Weights of a small GPT-style language model, trained from scratch on English Wikipedia.
Architecture: RMSNorm before each block, rotary positions, no biases in attention or MLP, tied embeddings.
Training: a variant of Muon for these matrices, 12500 steps.
MLP neurons of a small language model. Each row is named by its layer, matrix (gate and up: input weights; down: output weights) and neuron, and shows model dimensions 144-239. Each number is 128 + 32 x the weight over its row's rms, rounded and kept within 0 to 255. Numbers have three digits each. A neuron's up and down rows have the sign that makes its largest values positive.
After each neuron's rows, "fires on" lists the tokens most often at its 100 highest values on Wikipedia text that the model never trained on; "fires after" lists the tokens most often just before its 100 highest values on Wikipedia text that the model never trained on.

L2.gate559:139099089082106097128136090119104082093104073129085158137094082161189095086145141130064175140169143123165140125118156117083155094166120093059137128134183084108092092112114127143161151136146107135143127171117096077089147086111103057111180076086188118176150166150190102111145131098132166130
L2.up559:122103075086145098139104125086116197148119124152115087147053141170164115130236123140077157076111152129097126092082146190142119087149079104175161047149148081090161074109115132177129080195204115124122084170135171122117145115081143077138160145133083078136152166188139165126103148122127144110
L2.down559:104104115084202090079144141145099148129101162172091083175092187136074139182151124157160112144073105078088125114163125132106123125097073137119101125098107123144115117110165122104095112119048130142146139125083085114120134133166145151121169134129141089157163132159111125060079072160104141138
fires on: " In", "In", "ing"
fires after: ".", "\n", " Dur"

L2.gate580:134105100131085123077072096148130124070132098062093176112140128122116104106072163141174131162217118160123161105168154183176157197100110126170161078145227100097127125122150103193135174076140119132145120137124138101137160132139188120177046119096113109089120094158126142187129038134168129085
L2.up580:111163149113102139113118197099155080143129175118105093115101115140105137159078103148171157111113120066096189094149104179122176147072135160196186148145094120109105127168099135091086121097184126185109094114124136154124165137128147152127154111086151150177095047230126091184176142156140126137
L2.down580:095134108114144118102117195146144127119185108117124135189099139183087141131111128185200174126113133176117162120159126150134121179110092078137124153114132166150130142132136149072114104101118089156077129146032076049162099161146145090116133117103133160099098058092110098123085111174119069126
fires on: " but", " However", "th", " however", " But"
fires after: ",", ".", "\n", " ("

L2.gate624:155113099082147142189101110081158128139070057130129136131162124095126160140219115157144168180110153182137108148135159123132163170161109167173087109122105082113160114129177141110148180111151196150150069111155134132116156103126121090165102125133201140117087090157109121101166172142202141130
L2.up624:147124113087135091125127138120122128123147131165110126134121106092160138100149066212173150182112108168153208116069122130180154142131131104161133176185094128121121151155200123052088110147085128197057131115115112116110162098117087082134091072205106101124123120138122124073207191154163118085
L2.down624:156097143137095111173176096169124127119166123103083128168147094146112138128131130081097137148096149127117179103147153149100147066105101060068156171119142147094133088088167114183091142152070130121125178083195143085083140132090093162103166097141166113187100166138150117135106121186131117133
fires on: " |", "s", " was"
fires after: ")", ";", " ", "'", " Party"

L2.gate366:151138099149129150128119153102122172141134146139120119125131134121066093122118123118145184118178114132183085098069122142100096139066158183094076117168133096117110117220129115103164120171113109155159087129159087123127155134112132137084150162119146159122110149177140121133065133082146123141
L2.up366:088168141095107121109045130118090157126115170120113118114127114078156136128155131082188147120173115107153108114116136106131094177027117118125125146153115088120164154213158142154156181154088119121069106118155173139111143137186162073152117113139094057135134097112110142177073124089156115178
L2.down366:123117117128149055095140137104140128129073111126157127119101133107118120157216165128080148132116126151121104201120111167104124114172165181083095151108132111122159159105109093124170092179149098125152195136103091138150165136121117138095097121071190094144058121167159120072145118198111096112
fires on: " |"
fires after: " "

L3.gate61:178138089080171109164135132131186104154117082103135124123115130144159135158149162114088144118130189100161084150117101113097136138141116101102168124135075057169145097173124117147154092045131135129080166148144159135085136136095177103139102108156131165117205119122176083115176141130113139112
L3.up61:142130139137137043089121117163082079181141131116154060114131132162126180179149128140121166144116161115140130084143134169157112148163146165179112134153113116150101135134148126132176098082171171170094161111173171124139093177104154047126145172164133179086141113147182066103127138104147111093
L3.down61:162076161065162109089188106126148148160146174128124148111112054150108182107158139167156166165128122130188137125145115074100082154102090198064103182096094151110119151105119168197165087163118127093092133136124153076154135123114134134156162128109125162091113185231195138100164151136115152151
fires on: " the", "s", " of", " a"
fires after: " was", " as", "'", " is", " one", " became"

L5.gate167:185229128121073157136085059131171124117100150199115164091124113102125131137133123120118126102158160176066164063133146107122194119088142131096075098168082132119074090105152095105104064096155084132085130171119158120105175119109131127114115132131117070107117132127090140121111158107101189130
L5.up167:132186146103093139130103108098136119112090107203126105131072161073088158119167085140078114147128109172047170110216146129098158105085166124133054117142099099090153183137155130108071118100149060122082128155098136139110151156138093164082132124082159103154120122120119123135139122056134159135
L5.down167:161143128091046147150134110132099143140135108169168131121066155137136187139106126127145086111088124147063101100149082119116145103109086143137078164121120118139131109095190133198121093146207082142029165115082142140147142162088141178093128088089193114106108174116116139092127123092145189127
fires on: "1", "2", "3", "0", "5", " "
fires after: " ", "2", "1", " on"

L2.gate311:131167051174178161132216126161134129128122158066137131110063169154100129133150144103162121124125112159142070127089113136115076136134097121089195151152203168149141088119137224086126120131079115110173187120058138197122134078144097129186185093171133134089110161112128102200195240140129110142
L2.up311:133164136149150109145156114192155131126176139163118178104065118119196124175093066119103145134118122087086105165099190166167133080103151105111163121092142064127125154122156121090117108125102129103110096188105132182199124084083161136128160098085128117169088147108166153114155076046067122108
L2.down311:150152195091118164151077133078047072119154059105159100141085155105153124131110171103146151156130161151127116093114059089160099145154123144156182170135165105163128124098105089104177110088119123121150130108174097098183104118150156121072142129170154171113087201164097139158097085113168131107
fires on: "1", "2"
fires after: "1", "2", "H"

L3.gate48:105151105092023142129103098091115167115094137158140100170095217094156153118146093087142120186157101157178122134106172158110110145106103155100093105153109147095209123135082058158132083059094125080111154133150120124110105101059175136120190215137157132145171136131130098126126209121154156118
L3.up48:200144190104145132135139111104126116111114063089084158171171122127179103111131141122105101116150103152123118121095161188067141117133129135194137132134085101101112121139048151105146151050120149160140147180146095139131134133117143139150088131170156136095141067110134125175124115108108154073
L3.down48:119140127117136146081104135038133116091104115123083158113110108185186131198170141103103133174120146146089138148078108133121104149124154105154165088088084114154153093090076170075157088099107149113140142125132131118141140074128129129178132133204117140197089139123123173165148134167164132138
fires on: "\n"
fires after: "\n"

L3.gate440:117126126123121151131160096096107123102141147122242073114115141142134186112132086097137131150133164111121074115084148198159201126122113132148157132182148111137145097139151141105108130138131197169167099083085125118091184065126158154169134109151132180174114135121125071150168166121126145136
L3.up440:112104139096119139064137047104138106042143123092124091156087089129146164103125073114128161112140165168090105129136126163060149073123142122181172131147118087148153114096117133137170127141163160166134105091101137165097180084081120142157050138171136183184135134121132110142121127055155188150
L3.down440:124114127159112107076114080051113113159174117119096064181141077138148145123141099127100099135124224157109132077156097122106127163102135079147127102210162078111125163135145135100153065140135083147159134157174105132176126168083142136135095061178132142132160125137130144138104104112153081112
fires on: "0", "1", ",", ":", "2", "hi"
fires after: "1"

L2.gate501:079178072127146109186169161126145115143123148083126098119074055083117153134096155182098108114120129115167166144141116105126106109135123103107150121124191094079113082138138134134188124127138121160129187200154083134125148121139094090150142095126129123130119149148111146153162134131146086128
L2.up501:096149080094090139115113149084164136147089118057140095184143160156142092150129112145128136095120130112068112112072083103072144079152069114113136138176086153087138108168131200102101137138123114118134147069096128099116153071100131172099125153113177077160120091118159148138133181160152138150
L2.down501:119174107081121170097129167115098161099085181137156114134153138170115120114117141154114118151034153132076094139103099142100099104104151099129101177081089082126142098119118112144080128137105125127053188133155145190100129076156126163086199112093130153139112176069173108065167128145148133206
fires on: "On", "on", " See", "for", "to", "with"
fires after: "\n", " (", ".", "=="

L2.gate519:058144116134158138111187139210118081153104119138104166101128087137033198054101140131097149063110183081128153127129113118163136087138143106106079126096117144105113141130136095159156157115091174195171104141112110082106139132150138117167118100130110124099117125111124088120177184135093165177
L2.up519:093106106125105119109203155134101120163160116076140133180117123200106097076102121134121130159091195125107185226168110138133086098112126175120100114175118119096134096176154106116136214127071136151156148195131109071099157170099139129152093121156095156156132094118120091142158190147091124172
L2.down519:167142118091091138134100181176157192100104156110150119140079103118183117121146134144132204127096151129145132130123138154146143194112103130093150128113173141118121126123062083138149042120136133122170148078137155130113151144150087157186131087107071062156157127103073142089149072119150141103
fires on: "-"
fires after: " ", "1", "2", "0"

L3.gate38:108124126086129128146131147099123118050123145156052146116082193092130126099114153127172077122136122143106194104171077102135145130153105165103123101167109080136148136108162130089154182132117050105149166139102105116128181117121121065179126145110065153141159117155177156101075069137129091142
L3.up38:122109166094094131198147141172085103098124148100132120112118075165057173139141161143149132126159124114131114129144078092067178047103070136093119126171153121116103154103141103158113109093168055103145158132120119095129132066056132102171096117085143183131151138125118186116125087206071083076
L3.down38:073153093098069130110104120168107069115081097120100072141141173155125151108074148140125142141142106107108146142126169123150097050080129193172150186195187085083113111158131122095150125083152111098175126143100144120175146093131113085128141094115101159137177146119159200083154095086172037090
fires on: "4"
fires after: " ", "′", "2", " ("

L2.gate252:174129113103161173125125123108117191111058133203065138125153112084132189147068130101091143113147126113110131138113168222168111092113139105148138084117113158158127126088091143106077091110105098106127158132092087097172151157106136169112136117144146126117140152129110113034146168072125147109
L2.up252:095116097115142139192135133161105155120119169126103130189097111165064145084190157116134179114120101113154140127067122106165138140101115101133146178080165138113091166065184103138178153155124117160121120105122059173129141096088136052154050106110177150111111138131187138132089166111130167168
L2.down252:140104179194142125136105144152100157179131143175098183160075172151087158128147131151117151142115065105143101126165098135130152148125153109129112155100151096090164153109149137139156131131113109134111125156171148125222105188143161099164119155087105150133092071172071137167084105073128100136
fires on: "4", "9", "1", "0", "3", "8"
fires after: ".", " State"

L5.gate359:076103101155090155140126155107140157156128169131156166118126138074134084185090111101115109167123135139141101141106137118118125120140207181106129129183137163116173153097115132117124121151095087130118084119141192170183100112201160142107126086114148121120148153154151163126145107127149141112
L5.up359:086126110167083085164122166124181129112139113081178103129086102105114125178085113098095104163141129119119151126126142092118063120153136107159132106141169093125151144129101136093106207164082140165140158132130190129150139171137118172095170069152199116183166142162123168145137108137074154121
L5.down359:119131165166157120137165166093127108086079140124118046051088102162098116173101113122171136110071096074119090111135101083121065128177111154051091125105139122156153133180088159148142129174101165120111131156122172159187148106148121134145134109133152061131120187130140142183117177127187082076
fires on: "0", "1", "9", "7", "5", "8"
fires after: "1", "0", "–", "9", " "

L3.gate286:104109060123148196110127116150137146149135109081120093143111100137129168134136133112204137087175124112158112076099047104110152140099120131121104155121148171110112060087138137131091133140086174163151148126113087058145151156164145154100113116088125118131115123131208086099150110133141144150
L3.up286:115122146149137123176105183104120120111152115104097116087125120169169105116197162095117104129097169123121109116124091101161066117088115099125120194195123115119136094120109082143092159129070164104174102161133070117180062158079099153104178138138140140099133128115136147095097101111109131114
L3.down286:116165153129180075195164137142150083088110176091103113119112185131100078126126156125089070127096121107155134174099127123143076091076127159083097138120105094194133099164123143162116166112131137131102140110217125120187161124128096151159136187099164154155125145127174113123157105180107133148
fires on: "-", " |"
fires after: "\n", " DF"

L2.gate545:126203049115148110110130141152127110104105106126152103106100185134123101135199186105130138169058161123166091137116149143168125118112177151144168135068139137169097150119149159074074119151123103173126190115137118098128123116138146112123160118076144100151104172130111138175117129104146140096
L2.up545:166098079175147137141168119174103155120098125074113095186172102133145174061124137156136139136062132084097180100113192114080131109144156142127157128164123115141148092143140155132095076127105115136113129212155179122114140145192131092135112157162118119122087082186074086121135148205142172147
L2.down545:128197040112168157140129095125135148123115152166106076156117165147178104141164121192152153181145177140178131100132102125122120103119164182180065117064182162101117063138097093078116148114131194215123108152150145105128194141106099119100163085103135070096105121133105117148183088151094070091
fires on: " and", " but", " There", " there", "There", " however"
fires after: ",", ".", "\n"

L2.gate32:140166131135118125114121173093140171119122132142151079125110136115131129138164140127142203115073146113191081097140182192152086175073181112078118076167146131097185078190149173144184123126081131084118083127139141114091099112107137135145123090112139088027127146127120123143132108098131150131
L2.up32:138090140168100178164134122119147142115101135111145184116181115149169103160164152174107063137120137139102112157131142140141095194134067103113148105192103165120134168147103076159119160143082151064123122082123131137109164125171110135153155164130195115170068131153120093087082171089157129126
L2.down32:085150182126127190150048122185129165119086123143118146087180195120108097154149085097131079228157094149192114153106132077156152188112143125129133147143088125182181080117120141164175162135128128081132166151133174119123127156162134148140088142149204168075147114097110172156128098068145149125
fires on: "1", "2", "3", "sum"
fires after: ".", ",", ":", "9", "4"

L3.gate618:096147107138097122093163173101101142126136151091135156122137120061126092072061155155111117071086126127152169144127116136118137082143166178132183113138107099118091152123172084151116135132155154166106147136106098104116138165177114103083121124113158142118148122097089117100151166168143102143
L3.up618:141037173078098113143093195123068164085097136076139112128128128099133097114079124101178108152156075113112143149135125111140185086058148160133131188126155079115095133102072151149105198131127133141084143050105117123128141131163183103096115158127146110090158163171125070166117168118194067115
L3.down618:138100150099159176142165102127125081049135163087071087095069168069104123155111162105128090137078158115128169119098162075158129122130148122122083155090190131155155081131167082085145094127143191149100169155151135162139135112143096128121097105161128148153150176137100138109143097143143085137
fires on: " |", ";"
fires after: " —", "5", "0", "6", "4", "8"

L2.gate343:107145100128049130127133088073109162126081122114096100062091061199119121063121122146116135195090135154159168082147137133116149139181136129082113117106097104166137158125079231184117178145121167150137134103080100158138182173116162101142129118087128134129120103136155130110125150129123065121
L2.up343:124123106112137117111092112066146083108108114172053152129136156140079175120079163126076115138184102124120139159146142099078054136165241111135174095135119122156111150160107135078150152152085147139134051113163126132130161177084113099094136199135098168136155078124117134105115192108145132151
L2.down343:133088121152138149112176101192091133073094142121098081190126084164152156079120194150093134141150157166146078137115142086104126159068160146120084113184110088123194133123114117148117154144144108151111135166255128181072120156108095145151155118152135073121118149104162124125094088114102120166
fires on: "s", "==", "==="
fires after: "'", "s"

L5.gate216:121133169094149048161102179156155145105165159152114115120079129115058102087085129133162099127087136122143114167125137125139156155128103175149138149180111202090081147146162133185085154123097156145103103146118078126111139159113105138098166203119131146132136113157162092132160123103122120134
L5.up216:126147189137119150097159122076130189110130070129121163097171178077105166138205032164102126135140107109103113080181140086138067089117158153118077104140149102097130145126160140117145136111109095133117169145111145160138144146169103134156114112178160157146131130156096157167133121104135065165
L5.down216:131095174149203107084151197100119141097061155156127129060153159137107086152162115103077120155124062163109156111148136139129089098143157063123133126106101119138129096130068107163143109130129075136123136129092132148147092114167106095170069103161104109059084100106122184136083148154146101123
fires on: "0", "2", "N", "8", "3", "4"
fires after: ".", "0", "″", "1", "2", "5"

L5.gate554:136099171135143155135169104154156138138107090136080148123152163123120164123139121132151144075093223139129116120156106130100129128093159181084082161110155115169181073131138089118108098184058125113123140135099082121083133138125102130073154131142100173119121121171130092161225184087104216099
L5.up554:150099131133098090085158150112103101178143130104141173039134117122099119178201083116077137128211099117171124150102141110130080181070152137127096140088065079123179053113126125112156098135132208135141170126143176086123094147109137154141074150117100128134123161113131100172147114103107127213
L5.down554:112100128087127145151187122149154217092142084115105158140160111152140091129134124114097128194133136130131101112141143132152149101097102185127135125142146084067112179088123140123097094157075139096111163171140110119135058170140089064121148086109130116101150182132104103121164139124146100120
fires on: " is", " not", "s", "ly", " also", "Note"
fires after: " is", " it", " was", " are", " (", "'"

L3.gate224:119111152168121113118094134143136110131134103085175132095129148137076146134116128087057154100084146109162115156138160154097100130122180086123160091141192120160208153108153107152152114125091089168172039122119145118173154153117151130125173156116113104134154092141131106169126147148172133107
L3.up224:109106122155091117137102128164133151166106052128093081108117118146143113204144098154070148138072149101154120067102115104128118072116163040160150113169126142089183123155122116129120134106098118144098111178133134148070123147144156103179085179187149100111131054122112146142166166138162129099
L3.down224:152080108130116111141099104106143149148136045136143145157088158149137127160166117171112154164153100145111072163039088117128135089158147153134139114108134071107165149166142141182114110173086138150119136103118163128157115147166192112165130118163083162094097154077148119145143172138146162109
fires on: " main", " most", " major", "Early", " next", " One"
fires after: " the", " The", ".", " A", "s", "=="

L2.gate463:079097116132165155145143117090110142074105109107097159149145097133191154161170112078126095105115235148132109132071118118189106134154137125205115113090119157155169205104137109171089150116111082115106155149093150128062129101118117127120131186114099153086134109136158115151127109166095168156
L2.up463:109098090149100174145102190159079105073146142107124168149216175122156064128150135094118099134098094185110101080128142159167101124136132137197133130128115148123110136112125130134101154088114172107149187124134094185137138085155059126185130180123138134125153106125097109167139111159089169080
L2.down463:145231168141106148158095137043140145086086068100154143133163149125166136140222102153176156172126164141140141142075105113179134124131095158136142185114194144095116111148066114106178154140107119119126140149122100147103153100056139132130150090129163147183133158099112100096109156150120102162
fires on: "\n"
fires after: "\n"

L2.gate375:106145184150126120149153210107141142210183157055155104119194164052114120151123108089168108133140144125096139116154106116102127087159164179174061167118134165150126110103094086113116119089182107117100144126125167172105104101114139133156159173174165213117160088176140092106148098129133146174
L2.up375:096106184127133155125150113180112124101146119095137132123135158111228116095119142121172128184072121123100110091093121103109128110069080144126128070107138116052125112160135178163101138087141170157194139152093203133078137125100126176116136196107102141121096095133118166107093147086091075068
L2.down375:149141207149094133160185124123144118188102148079132137116143148048122130181072080107138126133159114104100119118140137095149144118131157141129119138108142145112161116143118168119088109102112140131097116119121130147171118128116080165131151166171163121102156119119119140112176140075143143111
fires on: "0"
fires after: "0", "9", "5", "6", "2"

L2.gate529:117145124077133152132065144112072144088135097113047201170098148132079139091134161154148103149129049090151145113108133161110120163084127140166124115163175168147108171071150095079120137097133031106117077181146158194148104125111091179162133158142096055129117104147110100146112092112083148132
L2.up529:189175073131141081136123107140080146127184106135157155132154134142112054121148156175192102149137191152147100115142076176142126150142112128099099186093199110166162165176130149098101114086151153128200128077148151121102095131089097114183140146129163136150152140136159109132097156109062107147
L2.down529:112165130131145071167143070099090195121065096085084174157206131138111082145146090111188138138153064064125103107096133113097149110113088111141121119153135161133107180153136124138145079094116145097149141132130134086089098154150127083123153122151099140171113177143143082158110166112117084162
fires on: "D", "I", "id", "V", "vo", "part"
fires after: " \"", "\n", " (", " ", "s", "==="

L3.gate627:174093114148125086161119181161103112095081175141107096237151147117113153095125163096122097161120144040119148128156155124128119081097143122072077156164107097155218112160182127177131170070126185135182110129136156083172106161091156123139146102095120153141155132146178125127141168142154100080
L3.up627:119164098130154122145128123146167174098157149140083143158141151123111117142117148134133107129143172163099141141183133121118208030132155160158115099180099082147140083131126055130086136117136103099142112088144188146125124146164140174194184082131108090112094132221098153166132146152096134101
L3.down627:139123127111084145113080137139109194152103094057062157137135106164105132162191138109152116134128124175062131157123161103106175081104096131134144144103131040115111134136108122142160129183111116133061132144122144184126120169095177047098107153103129103177155141170160210134062144142141123176
fires on: "|", " |", "-"
fires after: "\n", ")"

L3.gate284:122116124166131121141089103116077084102136113127162129164163093109116153128140089127057163157111097174117052147102072092131127161067150131118205076151095152165190093196093110154139090097099135176144140111119137085156158133163112129137107081173113064186110128133147123148102121098132144128
L3.up284:098137184175155131154066035112080120096127165126127078086208101116122134124111137075160145135125130157140126076122084105140133148087103108139122156070100160145133072163135138107106098167137125089115107124140106027146154099118125104097114106142166089143091129136190157126134100072133162174
L3.down284:126145128113122128156088153156095184172131174113104125112143128085132104203116103146072107110164205120113116136105139136148118130124133119101095140112114125096174116083151121165129127107132023119212164137146137126141102129132122161118126177119139090125114111111124201124121114140091138111
fires on: " |"
fires after: " |", ".", " "

L5.gate191:187088098171106117137133082139137138084098096133125153160137138169161107096152139106172151112074158085160118087156135121168132076112134173152128154118072092113080140055165095132103153166068111137111134099121106181116153087127090059237191083085149148101127157168041101137113117053137114131
L5.up191:125093116131173127084107063121108156073129106104110137146157136168156115148101100126147072070068138165154100184075175135165116093101130125124179142166115103157133090077130062170131128114065128121132100080127117126123149067135083064162207102112083242134071153141144085112118168100121089110
L5.down191:127187092097180179147093111086066104122208103170108098116124164126146136100130063111139112154160115166169133190120189142155130095179162142158197151121123103158173050069125089123138151113107056078155122095128131125116151148088092129120138111122126146038096124148183152109117138084183172126
fires on: "2", "3"
fires after: " ", "0", "2", "–", " ("

L2.gate47:079126086121077099093106173072162096153086106202101145130100109124095176178104168104154163131150166119127172119093162155119107139092136171101151195110141150146139121176160108171156137159140170146090112161117129120104118131128148154129180103136176111148159062136131110156114108079169114131
L2.up47:104108075130123155157125150087099082184137125090111111135058103126161148173138122160124143115117201165163116145072164128119143142142158148107177174090155093092119133071124150161128134140128163159112143185084122080074125080117065187114110151147131080127154135133225079136097078205086093096
L2.down47:131163089130101098120148126082095120064109113161080152170102118181061115160149167141102137154079135146125151177095103098131117115121144139113126114103165102132089103129184116086169098130190094147155152138092122132105123165155120140131226144069166116129206140170100074123152162118132147101
fires on: " As", " At", " By", " Since", " In"
fires after: ".", "\n", " Du"

L5.gate521:100194087170113162115099100137139125106113092157196131094120185102186180099135119143091121154105138117166144093169079156157122146126129119059113159136088141105113126107152050120135138139192156107135113124125137137122121156128162130160068123091081154145107147100104081110145114080103093130
L5.up521:133162069057092132095108076073074118124102089138096133164124198145138222104099222159118079105068133169140125106152143181104112126155100136137131151174155168139104149123152137175122159081138133134077051170123127090106131134096141107087084121120102177140054086148161107157081088111137115119
L5.down521:077190125127079105139136156112105091170085085122145144136086149109130139155112103097132109133106112106144129135100102085199113115102119102183099173157151204130105123207092162130110092123141128120105120065211098117134146163156166135113121103134152143150203103079149137107138082099129161092
fires on: "1", "2", "0", "4", "8", " August"
fires after: " ", "1", "0", "\n", "2", "On"

L5.gate530:152099015115129133126097179138131153118136143190121120139096129202101101128096155140050132106146139175118133119179168106120134111096142159147143085057039118157154198148118200127119114170138063112154184154078099085056163084114126155138119117100125145083121119111123102136122153070142137209
L5.up530:185148131159170142190121117096120119144121133157096146092139123167119145195122129126090192145119121115125157063153151099119176067134160121143086081069123078169099170146131121139148091064089127140129146110148140068137166082109130091132105118124180104144149107124166190191103122103175124079
L5.down530:155179176138145077201121148163071093157123133133106160093128140115081138115161123122162153151118101130115171125086117122189147133157129072145108105122158145112047166142138141096133113105132137144144154157167115096160175132151181096110107179114152123147109115156178163144155086139148081122
fires on: "2", "1", " ", "5", "7", "3"
fires after: " ", " |"

L5.gate504:159106141145107104073161099134099080171179118115148103084140155094145161102119095109054097146097152190118127180120112156055164100175180123129079109138133165135100131097080149145155152092135182132165087154131173101120145113122182094079104089142108146103129170142131121104125166127135093098
L5.up504:129123151174179147106120111125102108110130078177112143058159159100073108208160125194076149100015153170123117157101176126189180129131049098132137120148089106098084124100135143122151134137141112068150189099125060125124130105107143096110138111184097136179134152131186149129153133057129157129
L5.down504:082184111096127163061194140131124120167067157132114163121110156165123093071122126154100123151152116075129156154140113134142096113177128166141133140146135139106150137093115084099141096128147154126134144184121133118132091139147066144138191163158099127174099126122162116108143139094103119104
fires on: " |", "2", "6", "1", "8", "4"
fires after: " ", " |"

L5.gate310:140087078185156129128128114139129142145157180113141173104156150148160150104157128226131122190127154149113167088124178134169129127105123146130089150152127055168148117109141099138066137118137113093157167120139093096153128085093109143102155158145165204160176139113125110162105187098119128134
L5.up310:142144085092144129165159121152188149089098079099108137102111161115114137130143055114117086108105109150067107139094157133188090071131167145197066084121160217137103124155122176133116087167099109117148163101105127179101096113131107124080153141092120153104098155112150155177125146076116123072
L5.down310:101093142130034135160156150173158109099128122113146120120158139082124123138147093135093096066097128158091100118070190109226074097193133126110107070168150170114069147144181183113106047188090106150064165063159143168157123088119098117099071123084125129108151118106156155134163081102056120098
fires on: " ", " to", "0", "5", "3", "6"
fires after: " |", " $", "3", " ", "1", "5"

L2.gate182:117168151131171191174132139120155084100111151109191110145134133092121141138165142152153090129196105191160074128130122134172133142084120129154139112125090116118155145100147070099141117127160129149150114160189161115122162091148179113189177118142100138129097146104155176184139068110136195137
L2.up182:149126180047077121157167171139146069105146115078125094115083129143191138189135142110108091147145203100078154085096118110145058042129132168100122136102104132127149149097129157133176156099098103114127144113170085128076122141165175142131052109115106189050124128110086115095156190085142127109
L2.down182:179104206113092121121110172174180128140129137188133096098108142180143127147157149152134153186098172110117112109085071123107153095081142133144165157082059123127144133083086195117183086121059134125181121110140079194082078112140180111204120144158099102128147073164112167110097140129097090118
fires on: ",", "ra", "ale", "r", "exp", "dr"
fires after: " ", "1", "2", "s", "0"

L5.gate354:121181116140170152158061185090132138140088108128142168133147109098141164093116143117130162140079132130051100167079102156088127170157123173161096129156105140101168161080133121077120115062104121134127081140083084129154132087085124089163152108106158173072161091158131139161159140117110131155
L5.up354:119199145096123104161173236153137139125095122137116182173146078147090163088162122122108128177163142123122106085208131106133140167139098159087114105136122169137153092161105120156147146130136120121122191140174166128088127150148207096140068160103110103086081122121148106132088095141164137112
L5.down354:149149069161117129141127182140135131136177142140134154193103111082110151113076190133103114149110123153106170111172126132163186154092121107152091142131117128188130100122108080137174107100140132191132130076121126043072065216131149182139105087096070155076100153128180141107079093116132132136
fires on: "2", "0", " this"
fires after: "0", "2", " ", " in"

L3.gate69:115095133133084186132143089117113095088160142098108144103193103157099097087089105100079147167058128169089078122193189145142151152136088135155118170099143109142163090211123119158074154099056101130150121077137139148161172141116136098143091125140133167111164162132119149102171107138147140144
L3.up69:116046102084146149138114182095128135100158164117102179130131114085075065121063130130138115099080100108129127163144110095150173103134167142102102134175131123108165083123139112174131127160133122163127157157116146107159155165172122170084138115046117140093102150151172072143126118156051136134
L3.down69:145166134149135113109162155114142124116171112153102097090086133124173156087154127101083132100105105135137128147082148137165103108162083092135116185174123164101145145168155154141091081121143113171079203061190088108130146130176131172175200070176137172096179133108137094060127112135137108089
fires on: " |"
fires after: " |", "2", "5", "4", "7", "8"